{
  "head_dim": 64,
  "init_std_o": 0.0,
  "init_std_up": 0.0229,
  "weight_decay": 0.19,
  "schedule": "wsd"
}
MLP neurons of a small language model. Each row is named by its layer, matrix (gate and up: input weights; down: output weights) and neuron, and shows model dimensions 256-383. Each number is 128 + 24 x the weight over its row's rms, rounded and kept within 0 to 255. Numbers have three digits each. A neuron's up and down rows have the sign that makes its largest values positive.
Before each neuron's rows, "fires on" lists the tokens most often at its 100 highest values on Wikipedia text that the model never trained on.

fires on: "-", "er", "–"
L4.gate131:132109125104141190154144091115142134110105144103147120113188080156080150138121175072207148135134125105163144137156135125137140123131122106113092095171148154142138102113103100141155149100110127152126130123106146089135116172126088136124165161168100115130154172157122100133142162126147169101112118142117145135102150118160095128105139099103140088129153137121124126154129150131105129116094
L4.up131:124155144095114114121131154129133159154089167121100158161114154126157113105156088094116073133156136129139104121061123123115136112141134133136197147122143099137106113145162141134092122141134106115072129124096138118113109132121155123135114103120129141119141143140124145114069151149188093128131116111167154093145129094121147114155142094118153123169178139144098139132155135129113114117152
L4.down131:137135119118155152111154130116133179144120126108159121142157119124116130179132145086147123141124122119121105095119168133108148146118148124137134136123130155117157129126151136137111125145126113152134086124109069133141077125085118156130131140123128090128063129123118173167119141131113141115090110133113108150109094131163129155133100139124097125174154129116153102178126120110094108162137

fires on: "born", " Date", "the", "g", "=="
L8.gate527:128078123155115123171150117125100146105151145122146136069079160079143127142139139125092117127147121132097138138109118120155132140152105131119142101131116137110149119157130097108120107114135147132106126131137116109122097161127148101149109147130160118130128131112124154130123107170104111106119109109148112155145131117137096138123102155092123105123094119114133129155129137163106109147126
L8.up527:159114106159099178112165141131092121134089158118126100108127135088125080126142138076134124130145135118097147137148109116155100146155097178168141125136065136125151087103104122137112158118129154094171089142125119123149148077146169117145127108098157117110099102168146149163117105120142061115144078100103179103139124151157121083107118146101141113134135118121090103127096111167146143116160
L8.down527:097193110128155145163075099124150121100159142132142108136123122114116114104128197115131135170121107141112147162160122150118107103100172094091102124108145105131167137119117128111157067127140130128113139100098094136084134156117133166163116129114113139107121110123146113123145130137083206135117180106127113137142141125150127158139131097147105148125114118131155156118113122169155127128116

fires on: "ol", "ent", "enn", "oll", "ings", "ly"
L4.gate740:115138127106121153129097148092140104107172165138075165096167169158111150119092137168183151118120121122158154107114159092159142121163161085101114117153142151117065157110110127101121128152111143140138099101141101155100133117142089149112172134129164123146128142132142109071123116121141164121117136153107123131131134102153134122165172126123119103128151135117143145101133072103131123083144
L4.up740:139140147122128125119133142139150099161164156095163146141117144127126113113137136144164183122165133110141179104136123113154116148127173150132104121129106100117135150120103128157077143135109118130149133098120117165137148122161163130104106143152126126113072122147135142143109151140158122135168122135118178132077115186106146130110156164161112115108120126149144118088115070128134159098138
L4.down740:132105076119135117170123118105070153100108128133121118120137123105116118128108144097072069156100116166120111136135143147132126096141071100132129146168139144162165139143178119106144134134145127160117136133147133119133087120110091113123155115139107139144147119103126138115157129135141114123089123114156085151150143089119123140142071106078136159119111148121122124184133173150129114157113

fires on: "ut", "ast", "ol", "an", "ail", "ort"
L3.gate753:135147127145131142146145088159136113160129153136112097163130082144112154091118138119149143153119100112141129108121107131139166128129141176106087146131123165124092155127130128166151178145078145138131123105155115123104105163106111117107136142112141099133092103099160129082112112121119106150107193152109146131144128139104127119094155065133158102142095131168136161100135144094154100137155
L3.up753:139157133160146169132114145126136121126155155134106155148168108158148143140121123113104169116119111148123150117071116177135167128139161179100125150137085170148077143088125102132143155107112143109140120134103135099099136152103153113109138155150157124140126113153159129112137145128122165118137159107131113127127112132153120109136113090098102091145086138137147171104181152109122093132149
L3.down753:140139109121115167082110126162118153165123108110119150138086131176140115152127123130084170126129123131111154122107157132120117126160147144087159162125076120093153112152119117117111131063131114121122145152101141093164159128148128139116108144148130156133149160174132119143166149140166171106118115127143113102114105119175097107177081129100074105127127130135174133117166139131131128117142

fires on: ","
L5.gate133:154136120152120084165164119165121127148140155111093115184112105156130133095151113134098126105182156123129184093178106117137105154075130132108121156081144139129123164179106169122120151111108111151112121095126117132132036126116152139111132114089127148116136102110178122153127114117137081125123158098123160142106083144111148145110138162165158155132148130150129158152133099167109142136156
L5.up133:123142099162162098135095092125128139134099119128147098166124118125110106168101120109102158101129167095129123156115075094134137099118061150118120116118154129120140137118132115135106109093092129124127114136162116109119106163139135097071118186133155132096162072099110088100055151135114123148136105188122120190106151108162127140138134134159110115100184151137122120156104150141079113136141
L5.down133:163140175114167145145125086154156163090139101162115138104111140124119119186135139151120137128130182132132128142129153138140143104134107117123175100127131131126095114140098167143118137108153139130109073118085172134063137133122153181115117152148159186117107153124152045111105125114130125107146134158107134133102148104134090144123141096116160129141104156166143114108129105135115104112098

fires on: "u", "w", "ic", "amp", ":", "i"
L6.gate416:173124125132094163143139164125133119139161136126100105109104161141133088083137116114166101119135122104121209140079125095130136141155131141122168116146115119153144146128110090114128112164105109082160138156153121118101141108152109171128137154149107134138137113123136174131102141103120032132127119118147122132134156127152144099119102151127131103114148175108110086138137155108142096129127
L6.up416:119102137122136137126132163141156126107118148122153160149146106082149105151107108137107108137095130092105126126149120139130123128088098113124129103145118150179156125143152147099088153162105116099161181145111128110075150123102094120089143126122098147116170172132122164081127083136184124110122141085114154147105091147099123118129143120154100104158154128146116115143095134113108135126130
L6.down416:138135130080165124145119137125107091135137121116093143118156150130096114120136125191156111104123079138126120114139136101181130102130138144115158087102130113100103111107082146121155115117145136148105159128121130181159119116109133172126155182147153147155111059184153095126094182120116123146136111138132147156129110150154129132154126138156093126128132121106130106107140111151131100123140

fires on: "s", "n", "t", "or", "and", " List"
L6.gate661:111131105143087141121161103144112103160135174136121131126136109140112159083120134087141144131103117120140133147106121109101093163147109117121105107099134106105156158129106064126121116117170098123112126149138132137168152171113186137129152125132184143131056136132111139157135120115098135108145165109124126092107133128102151104090116103123120122172138092146129111102146113092155173098140
L6.up661:148127128131129131130122165141156121114150140113120130137142140145125123092116081113134118136138133099159127115123147086153111121053124139134159153129148122158111130117203147110180089115088126124144139135124150119102140118094092115082116145142109182146143122123133143154157157064133125124127138146146140137131144166149124127125170120127126123134119144140138155161164113174127116136183
L6.down661:120129117111121125120162146163139115123154151062153151100165116154122127042134107088112142116104143139128125171084105165099124139144119149098104101119102139107145161117093115123114112154143128140144113167143122097128137139168139145124151162135171141163140132124116143161136138123097140120136177141112084118105131096110168112126107105117110077126144116137133132139165095110159146101115

fires on: "ank", "ed", "aur", "und", "or", "ater"
L6.gate527:117088196071103161091111147096161137127126154123125136067112124120143116129124117113118121122174124094088142151139148114113101086137154143102063145153114106170117121133119125114098132093139109098122136113156106149114118131180122146118117128114119192126162140135123078126182092153084079148145123144122161122140163121117148123133144118123089133118147114141169105139160150119177135116093
L6.up527:085102153147135126110109108097107136143140093154123145123149121149146094103161112152134099142166155134192153153139135129150137113131119127093166095129071160118112088098143115116104124098120130126126129144102091137106135106092099123117116119134162113134120126115171136118132072109135140114157065121136117084138170156179145170140113105167149127094135112147145127106127142143125142134116
L6.down527:135141089118119160164111127160168134149078158140111109147120160124136145138099152115143171115125108131081147112127100092113179191118126099154136172152160124145130167149137132119071112125113115122126150099138135109142112139133178132144120100116121141144104113135115142142121175140131105109131176146134130163114105153072125069135130145096112103158127144130125115112131126125142109133150

fires on: "-", "–", "r", "er"
L3.gate500:106153078155139137112156115152086157120135171128135100137104112152121162165114165088159122119141086138091171148140157143141143168095157100118125123116126124105138100116129141145167137142108148122101123112126129111139154170109129119117131150113123143122120145122143102180151124108116118102074136125132158098177100084116101124083132112101132114133146126141113135185099130091087119123149
L3.up500:115117148058121132128171105124112102130121109088133139111128146138114109128166086099151103112143136127151122117117096131182118109105142138105137115114147146118144161154102127081101125109168095156118137120102111106108133115131139119131135158141119093106134149135099135143115131119164092079154120125124136103117115129097155152117176100131159131117138096151186118135163121103144136102105
L3.down500:132089122111178137123166162128115126125132114095169144071147130144098187162168161094144125116147138128098096130133150117124129145124147137097146138138110130114145133122113137111131128093146113148135114126129111138103135111101124156118142158125135146146084136121117191161108145121126170113119111159119144129204103147123164150153124153133159150148152164149166132154169120117097140146120

fires on: " K", "w", "N", "ash", "-", ":"
L6.gate231:138140101152106116106161163125142126123110136137088094102150093135110107168104125105145137140093095098130143164102094140190175174127131123098179100140129114112129144069158093145142147120102098154132117156136104117106111138118148152142109147120131106137103116118119136111083172157108140123116129122119102077141098063108119102096109148134128095182149149128083095141142123136121141169160
L6.up231:104120146140158132083107153163146120156106117102156139134167087177109125157101139057107113152113123111181104134176125075120136132144096125129139147145151166169119132136153139155155128093140100151130125158151135139146139119063122122137110137157115093069113134112153147122158131148141100112156138140133153128152109181146155129170113069149103106138112104133112107156161130112107113137116
L6.down231:176105178113129135178141143106147109095123104133128109143093148135119091108125108141114108139168108103107098115110159151117078123160130104127157136084122073147127139155076128091142149079159118130120116136135129142137106074135131235129143131171117127122148114107130147178143120101124113138073120170139138151139123112108089124113123113085170133110137129128131116135092171142125137107128

fires on: " is", "'s", " was", "re", " played"
L7.gate150:152153096159142139099125135154149130164143142114088135173111142128086148109149126122159116120122128060113140125129076141141129176122116138140157147170129135129128163174146148114121142172100121133107142128169119121068086091127122140155144083111144099108155112105129142151163166110130162158117116149131170132116131087146113154170148140116121146121115125129113123097103111118122169146152
L7.up150:123146123132133113124133142151115130163081100130147120148101124128120146096138126131150163132138092118106159106167100160146148139117139128111126151127106121124173163152101184146139125122126109196136160152116114106142115107145165128134159120096122111093128083114095127148138146127093127145151111125073109108135150115107102145136136127120114174112101155100158172121110093135189162102167
L7.down150:102132139081103056172123143078143126098031115126162127119105120116141138132131098108155121151134097151143101143141145115144177090143112144096108134112165138127144145098101176116154085133156108127127120124114124160145156100158137154132120144129154148138147099150150094141110108132128116148150131143110122146117170164116095112101154122136119132132148151090137130087136130127163101099109

fires on: "ed", ".", "ated", "ced", "ired"
L8.gate178:122125124132125122092140115118096122111133122133087116101115140125149156156135126163137091133095144136126140131113117134143115134139118150145133079146124093119090166133142132102103116111109157142134134108105087082092132178128117126145142160111104081116149165141138140151132156112149114112110129146155105149089133108114129132107104138130118158157112179096110107132121122136115158155136
L8.up178:135100135158133088106159133092101135150123087124142164109127139135077165151115143147166139118137144102122123108082109145153121131099144163094122095074092160089067130151132161144109178135169127178127130132111127163114158147173152121126106128130140127156133136114137105108159114125171129115116094122112135157134112104137161144134154119137175157162162098092113127121094124112164141159144
L8.down178:157172140121075150150118142146144157096161131158094085151085148139143069176122076132145097134119125165173127140157130111116140104141132160146160117138133139131107094119164141129143107145111125113107148134130175065111120126087094099088135156091166176149191126148117143111101090143134083086150102100141154172137096138128148135131112149090109111120137158148112143117136127101101156118138

fires on: "it", "ish", "or", "yn", "n", "ese"
L4.gate671:160110113143115134131124132065161142141079143128101104109143167141120145107109161115122107144163145129113103113102127086124179110147134075145132169141139135094139103114149089095117139143086111116119111095143081173175128126105080139099111112128134156103129118120112126147124092146110141099113111118168118137126132091114138136153144098107132114133112138110114111148128139155103128117165
L4.up671:107084153160115129127156169119108123139127127109133158126144161127140147143123125110135210168130144102139142082131145128105076131122139150143096165119111123100135164112108105157141161090168097141143122097114104135179144131127105116136139112097116100127108100158125143132083144130132180122108117110147128127138111100126152145152157091121157125137104074142143146136165121153152129120136
L4.down671:102116161120147131102092100080141102101149103130116119171091113120087100078136142107128103113134082109164113192120126076149117121148143130085096120163156106146151180146141141116160117122111187128114086082145138155104139145139153158149124136116157131134130114095146107121115138135092049159127145130100114104171135147120095097159112136164105162119155148101106147101121160119146137138089

fires on: " ", "-", "ad", " def", "er", "or"
L8.gate326:140143100118109103123138124092110127148151162135114153080143100142091125142130173161157113107173131133113142139094147126147160154132139117120103164114190151137098120190097094135145121159125112166120145147117151126106105144098138115146108095173074137134142149172152100080129141147125088080102138117156115093127148143132071121131141117131142160137111098118113100185105128093100139135153
L8.up326:101148129124118110109153115127104109156105129143118157142168108119121146141154151141132149118167119125099126098122134119138130142111119156128125143158159121102119171122120174141142113119135161167095130123122128106089166101115133078108140122117115170086160124139127119104176135081134111114095137104132098120114140097141131099110160074172147093141164073111122114121105170124122125110116
L8.down326:138121080116119147126135144126137140157129148125136106103152158139120152146101076129111123162111094122120130117157149110146090101127113094137129141113140136130128129157127138124120139176085090147130115123123113078128084122154147157168115143140135092112113161149098225194114144135124132131099155142164152113142106129149064111130121115118128148123109136140109115107132154081131106140078

fires on: "st", "it", "at", "r", "om", "e"
L3.gate135:087179123121139125143135087113067142132117107158110146129127154172108127127146155101173119112111150118127140163116106172088147130102162122140116130123106165147117150122134141138147153151116152146069131121121117141107170122132150088074125138130133129119138102100135157124135102078172097144120113137132185122087153128077129189123138115078127147143117114136115143099083146119112143097127
L3.up135:121079132129118139117114096103136121090146110157077125133126101179109129138134116089117128120093116121130103161104125128124156108076087102130148171143149140153134104123173125071159114089169138122104122104140109150139168121138148111136083130169114138131119132153155146114186148109131106123137115136140119125116131157134153126173125120122090121111141140144105120107097109106123142090137
L3.down135:164098103122137135123137129123122092097122132132132139121133063069121140139138087134118086129101123164083094086153140087165147115102132104117131171130164129152140116127107128140148114105101095080122129149087142122115099119138075137157126124119122137140136121115110072109144112169150130080166166190124132120109093139148130103143147115171141126168144158091147117162149139144123111145117

fires on: " 18", " 19", " Act", "ase", " Ed"
L7.gate739:130139099082134159142154111140119141122111073119130155134112177142105135107113147090134130088103145110118127158146134118131150134130077116151161110144086167153123101159125133132145141067138096120149128126133099097124114106129136144093119105127104120086148112137075155133100066129138105138111139114132123112089141129111069131112169119105128107132130113080114164132095158119148159108136
L7.up739:136073163084103120131103135114127147133146153153139131106121120148150111106132122145083171065165153086090134099150173156107120125122131102150171157165145145135115163108140108151155118147112133109156126163116116106124114095135094105139087123133120140140129169158104110112117103133119115141086085127116088159122137113206147096121124143110123114127148150150112132180099117110137139129133
L7.down739:128124088114157113113120155122132142139153106142107101145128136141146135162154137125162113149096128139151143150118106116132121164112154100100102123102138116111089141100149126116154140144121145178165149134147154163180141116123159153134141097153084111150118112130128108140140169159111116109134114086125147116143142156121124140148073168146081131127115178135170122136119097116101124137145

fires on: "pr", "ur", "or", "i", "b"
L8.gate62:128130146125126129146139114106115157155122175120077126052119120091116122143100128163136116150132100127156134145104105157126158139113124148118108138135122189119099133126098141115122175120146111127069115169111141122103167141115112135107129126136136159149125158102090148115111147122131123101124118172168177100100136141159151117149117126095128116111109096144096157093093103075107161058118
L8.up62:084121097135154118114110080107131158132064149085102126087165080098122147124140128119171105088197135127155132115135145147188138107122122119087145102135154144136130106101094129129139116127120122122108092117139132125145146157132118093103115130133133090118125108115133105150160147133169108126105153096110130184135099099110152147093130098107102135092137079154126102099132134134096135160135
L8.down62:132090115143117113097126149131122113101187135154160142141157193136128164127132140135074118135119140117134104140138119115103186094106129145141072123113145103142083093139111136145114082074127132083126095114113112145149091155150111169105135096135140106125108137138135141142146167086070184116170132136111141116125124156092119130156142155135159121143113147095152127145122133096122122109136

fires on: "C", " |", " C", "ame", "amb", ";"
L8.gate414:119133115149117163107141103119129073136126138150100121124156140107114068154151116079121142126091147114147151121116145111114129142094138105140098112104107126117163112129143079132117149085144110113114132128170050106126157121080145122087089138144130142142109099122131147118156111092151113171097055125096064108086118114116175133170113132109141127111133154147153133126095093112125134110154
L8.up414:123142127134160151144120112156161117107107149151099102128113150076147128134168109096060100131141200148164164112170136107110116126131144149113165101178114100163095129133131137166120140092138135123118154119158144151110123134144128130120129168149170102160143153122128166130140159127110140107129128115128109109119139124124164147178158112175157092101124136127120111119081119127144129108106
L8.down414:088098145140135129138149108125105150132172130114127142095133172110099113156111160125166132089146149100101141110132105135094137105177136071116128087133141178141169117124125098091149112129110138154096136147104142133140147144127086141118130136092059083118102142136133069150111143094147132118129111083144119128145131107140108161169111103102131157188109157081142142156134148142134114149107

fires on: ";", " |", " prov"
L6.gate317:124138104123096074094097159119137098170110124141135112116093133136118109112135123108121121147142176114143113144142119112103115131114131094141147130119157140142153090118122102146121155122106142134120145133159084109106111153094137142112140129106144161100134146152123137096146115119151094149146111176111133132071118113131142125113161123139153122110131136123092152109079114140123106118178
L6.up317:151134142077073148126134143120134108123133144123122104132135133142111136157136085119097119134151157126132125137171113082113096124100114115182087136163110142148109157093119100145103130089128131101119151105150118125113148169114168133088101154134129143105138181085117134121134155131142099135095173184155119151095136062149152132131116106142118094132112130154108113147145141101147131098097
L6.down317:079167167114142166155146175161121125096144127131081145132091152111119106134146106157127160178133145137124124134147120123118119173068119093119104119144126134093100158109119198174114137134110137111103152090135089134125130162132143120101159118124119114159089155132129120102138135180146121102084133106145105109141142071125133173123139113153118132126110148180144147112158128093134155128077

fires on: "ation", "it", "r", "ance", "ed", "or"
L3.gate353:121157109150093156198130148118097141149137121152091126165085131139144141161164133105105122133138104155117163087115112142133128138102109147103126145131139119126126145096095104127151126120111183093124108094075139109118119142145139102104122088108108165162090109159173097116139113098113166150141173089099141125130154107101159127159102138080147117153109083110159132161124120087085118101136
L3.up353:085121130123183140126099168113137118151117153159085122122140083084108145110139153144112112115098134142157125120114105124102126121166079112137138140131144149134147136149150136089120122153141121147142146081152124101158140135103121098126102147141107113148112141125132158136109132116166131103038147117131099150165097153172161074161165108114063077134136116108122153086149158149141111160143
L3.down353:138133140112117117093149139134149100105127119109162137137152156151101122122098109136107138138145121122085094156135166167111092146141175141150148138111084131157104145124130144138086142121112138119123104152103118168146132117164132184149120106128138096086139143130129127167104111171180116134185097179163149104092122125123112162107083168144158147143144156154118115148109102110104106156139

fires on: " the", " to", " p", " left", "ed", "ated"
L12.gate614:141165112170108160114134111089125147129108155122151097084155118144089153141149183110135166152137158148142135175111103139126079119131112124178136109135129090121077109150159123123155121120140160137111138127094103126098095134131064133121112107153119126141113149131141131126126113113144125098118130149139108090124119134126155179088137118117144137161107142125161124060117181112144133151155
L12.up614:112158083149130115103078106127098154145095104150113155079104131123144106104145138132155152099117123092087106111099080197154081134135114103137132141149172124135082132098180143137118110089083158161102227134135110149150153153134112128152138079092122095106067125154135119157178123154115143104158108153114123107151107091146071156103120123146140103155100124139137121135126120164150129180126
L12.down614:134170136088091126146094117109098151124153131134125110137166138130151086132134116117166147152141124160169096122120130147133100065136141108145154146110124132162158139154118121137145108161142145133126135099113129116127149108141134099110109147123160132137077115106140102114129149127114099104121118129122083129122158103092162132144122107082113120142163166118129130102114144129162127138139

fires on: " and", ",", " by", " is", " was"
L7.gate703:118086131116134159101126112128149104136076139118135128150121178145112112108185126080129127130132096115141140107081072110120149164150154138145092081141144097132132118157172121139118113154123109108146120165148095109116139129149114159104118125137128124109135109076074161142129135129141142114120134137149103072100124166151146102144153145133125118096150142143139118122143133117114101120156
L7.up703:158112135123132139119133119152122119126094137120151127125103163155152118151145114143087176077147142114119139100132120159161123118091139118149114131103134102125100157152115184091110133119130123110099158145138134096125124133128137125166122162117137152141134182127116138111110178125144062141135136104126142175108106117113090131118091130105135135104100135115083162108107122148127139126132
L7.down703:129104113126119094140119091110137147150045117141172128115101165173122119139147149134104140157132149110170092143141116125146128149147117124120116115112097122150137111151151153132125101103128137109101119109117124106134145132153136172111094199134121143131136115081106129127093148069147142159164127146150092130104121163112103124059131154130132126135120137127132130120122121138118073114150

fires on: "n", "ol", "le", "ron", "ial", "inn"
L5.gate98:118153080100135086139129134125154104107095112118133113124134132150132087096103090133163114204101139121130132121138081117161150147155128105158133146136089104165116169118116135141118133120140151184120120119165105131094142133111117126105167152129175130134145078125116138143101152132128115087126106148115142104094176135118097082112187139081130114117084149132133136119160132129128132129109
L5.up98:124131142126127133111153098115100122108129143083137083138125128144113103112147104125153096135128145135097079087111095105128133150079110128128127092158114125142152117112108120129119110159152159135118134114198101159090092142125162115154084129134125146159116096100150109145139102147149108134163135126142148106148118075119161129118182157138146129154134117132109094124121108142157157123132
L5.down98:097101142131136082140164157128172118134142145123137142157136116137120119128117114120072180126183139128129159124150111121141102072132123147117150106122138111140135107087121115095136114102095122112121127162118144078151098112097134129161101094141118130142106099167101129154116149137141149076123094137111131160089143124164153129116125145113110151102140096116136114154146166134125133130128

fires on: ",", " August"
L5.gate228:161148102126130131150117075138147127121177116118158135168142150125108117158169121096146169106133141120128165101154111130133136135136154156151147146091110126141100120165087126151175148125118096154123163122119145126080137104140119136128136147101117171081147107107109097118119191115150094148125122126120121139082128122100110145093183128149129131096109127175105128098079142175154148196160
L5.up228:111151159179128124132116169148122109126163170157154123110126114137163130101106122110129178125133123113158143166076085135107107112124088154112144140102120148078123143136136145148084127086098132092111150144128127124157085160112130112102081071150132164114116168113112146122123082133127115147118157115124110120100112088147174107109127138148141091121151095151115155186171137143120136075155
L5.down228:146091128153087142135108114141165167116139100138144151131157113140122135169110137155116154130122143124125159141156075119139097137134120158145148126108125121130139121128108127109150136117134120142157123146129109114119104137186098149084126147136108151085126119138107103148147150099124132127147144110112108167116133138122105193088148135139073102122086130099109098124150119164140163110162

fires on: "b", "ong", "ular", "ur", "es", "ess"
L5.gate123:119116085145179139109126159135143131130151112099178106150130124113111171137160138079202158105117158122125130126095095116117144191118105167103152131089150115124086128123143124131111163140112088101113173130155136132125158149171171112120115123135116147100102165128137159124127131096122125148147099187163155122125152190124154131121129141136158147121150165128141145132139129096123146120117
L5.up123:156099146179163133085124163126181111102125131117127171166103129117168139161167115055150158122123163146107084115130102124114137167079132149126207126124089093121118123125143132142120129108118121112204134101106166118132128149112136087089113122107095131114092171119134146144136154150126136146126153118142139154166118153135150140136124118123103145097150152106122160126159142114105109142143
L5.down123:142142118189139138109122164129148151106147132083083136105126103153160103095102133133120173150138121160097097096157130135111138095127125109160174086114155143129124136099129109129116126111130085114171128094129144132156120130120150137192110112089156141115109139106123168119112148126134149147123171055141086138096097103150135136116120127106120150114135112132155129132136111144110044117131

fires on: ",", " and", "eth", "min", "ed", " &"
L8.gate237:113133139148126103144129103114203120110141152100116111108136121186145083150150130114157098150138155088138149092144115167153130129144146147149114075154122148155109163109088136170120159123132086100107130155174109122084130118117097136098166138147108151136126138109146142084126149154138118112103140155148111130074143105146148126165144124086148105134126104161157132129121145167099121138158
L8.up237:102131102122118147101162080131135131103145120193130105120147129098184123109103149137135101150114152093108146078189108117126112140120133141128109135121145151099106150141146130125081133135121113128160123138192105157088168116059123133099131054114125160129144128113103115147134087193118103114131131122090099155082144141098132144130117135100148123162102126152103146097134109192103109119149
L8.down237:155127175115108117096126158134132150155129133128097124121109130125144109125077118148117152144150130139145115134124146121099128095144148122101168109107169141096140123135144108146107135120130118135131124154121193158121143136145148128157118163114104125129114155134106108133152129139147108105142095149130141142103117127122158088161074150121142129118138143114168088144120155138136117129112

fires on: "ine", "ron", "ans", "r", "ose", "ial"
L3.gate386:141184134080164136126139135127157104118076127150126128126104122113114122142138133121135081183133138138094124152128097078118088155097113120101147133107100143176131158150138116129125142126154135177144137113144109147118121179097116153154111133140154139108152089099134145106089158138122162124118136119130111115100165096111131114120138104090136110084134135131104102129153117134120150126109
L3.up386:153152166108154105138124146107153117125122117181120150114104106129050137114140109130133119137179110158112147133129096162124129117128092120129132145093135069154153131116114150132104130144149164117155106149082078144129137167091113146166104126138082118085127139106152109121090140129135118145120171151104097144098142100133126118122114182155171124144195129129122120128115128077101131125121
L3.down386:131113092167098122150148139172128131140181120126118103125139151122141155099149122168129121080157128118148129097153122160162101126119174109146152139164107109103093131127148121173129106114104096084080133117110154100143147118134105131085136119106159085108097176120123098142141089124141107150126138149121123121108106153146152134081101174134120175154113143096138107150099131168130111124141

fires on: "ly", "ally", "ically", " and", ","
L9.gate198:123146104141116095147167114127121115156120083109126112152110121166130120113146091143110130141168147073140110162122093126133159158104115134100120087122154178117115138112094152111110119092117136175116124199128115130127145125150109113139169085120098138092141106126132188143110161137125098127125128131132146158152112099130132133144048147094131093116116085156123149123108146119080125097147
L9.up198:132150095140115087135121114107140104160147092121137107144119109102148158123130067140184085135175161122167116113145120119165138126126097123153122096131122128131122146187151112183099121157102136137066139155115109148077145148133117108144149111083137141127137093158116115138151123116164132093153138122167122116095136137119124151134112150170155186129123167176117122105130095140053113105152
L9.down198:100127113152113102160120117138165135123135099153130145138111119127163145134117118127118143162142128118131132132114159164106147131173117154140122141154153144137095151156099110141144084124126114141105156156146102109094120137135130129186127117167163146147110140147072190155107098105138138146111089116130134140101156141159139080137077141139091155126099175101158183121144136080114097106144

fires on: "ind", "ital", "ap", "ro", "ower", "ric"
L3.gate377:143152088121105138093146092082140136153115159110158111148122150115125124132114130100097099154118122116133125119149076127158116111116129081151118137109103147140138089093176130140142158176125120139129114105111125088122108167105129150099079153099129141106110099103166140146178083132125132148134149130167103133133093098133113122074160080093129122084116108115072117155129141134143109110179
L3.up377:070152130124134067104150129129105143136141105122140088154151120149171140139148113153150135125132164081145118039149114112138148146151143117161142156134108159106120090097137098144123123124105120080080101121136123156142134113099128163136146099086111123153098154138092124102110101106137113102142103146135128125129102127134161150169129114087136124213088089161139122101149089128112129109143
L3.down377:081164115113161107136094087118130128126109120109125116138111152115110133090111098113099083132155077129146106155133099138117130100085154125094153148108164158115147108115119122150152136129166128219144158123097125141109112144136116106110093159113122103108147162116097133178163114113123074156125152108121107145127116149126153101091130119122063123140127087100132109151137156108120136129155

fires on: "al", "ur", "-", " Am"
L6.gate518:167124165132139165083160142097161140146104159120089078139148119136104143148114149101142144107148111086110113160104108127119176108128144139104121155160157117128114142155129135144120143138114109107122140170182152064098104136130155144122124147149103161124132156106104126087148160147114161154133085167158092115149106127109149108158118177138145093127126125127118113163139135158136142137161
L6.up518:106055115155143126143119087155125133097116175105156159143078112154128116125130092075076112165140138104139109116117138161076171124134087148115110104159113134155149107133148125060128113100132137107143140141124101124105109126099140118109073159128117107133150161139169150127084081104121112123163135095119112137146088142152163109131160158131101112160157141133128116154110125137124110168141
L6.down518:132192166125115118153123136148140102109141104138134119149162165128117134136099153138165120131107102147134105142124126129195072101153089082125161106103138087133106144120098114128104113136164118162127083104108107159134122087153130130144113073099171135131152118110125081093148159127116162076096170139108153133086151131110108162113119152142129118105103141128132128160130148121140160084107

fires on: " end", "ired", " later", "ed", "ier"
L8.gate319:143159147121118152172129170135098136131160134162158112128181117123114151140124153131121144126087088151144148181098141168141119180070141133089134157159083124088158165132087146157118142092123124150126160162125127125120152106111130114153174146127085140150127120124154087121122147124093168138129151109148134156152148131123112127127119146139114113126110108136144124121086175100130082127141
L8.up319:111110103102100121101169089107113106126100132112113143134153136123146109174152086105122091115124177106092133140162099146131097117095144109162116132149122097163105150140140114118144134173113109139117104127129076121133120077132113145140121135090101162099123132140104161169149091106142137152153104173118108094161172121096135136150120098087151169090079105128178155122122134151168167119177
L8.down319:167130158093102152151140118128132198107161122139115135116170103121106152135158162148137117127092057130127098145095155137098134168111133164137100115109105107109140154144110148131096125056113110107143103165121155140153157141134125169139138100135140130115112101113127140129111141125079114126132163105128138108143112129152122145125131146111099092142132140092104124137144151067067049143117

fires on: "m", "p", "am", "an", "arm", "aly"
L8.gate609:084109127129122137136113129159114131101173132154136132116103144144122132109128117125113132147153142130137173149125152161144126133152103142110161108151118113133122136139153114115175123101115111137114095115140099124107117150116128142116132105130110178131137178155140143112144153125140095109145107122099070087161111172152126132155132138139131102155105080151129129122113102164115142132118
L8.up609:107185099090115124121115092179132095130129131119116139170162153107142132091087127125098108155149188117143150129121158106151121142143143112090134144117102127117134128153107134143109131164122121133120117113129131096123151112122121137116153126157129130097102168151101171117154145179125134106114153101139125134097105167096081118100118125158174135152152095131144106131106119153108146110106
L8.down609:110120160138118127120102147139106156129171092130151116132057144120160148127131111160171141124159064122122082108120134128090139042123155097123121120119171084131112161104109141107163106149117150124135138128123143115123096168139159137133140115115119157105111116121187111138122131118135106097145115154121090113152139129131139117163119121164089145150155117135113117137095134122178118128102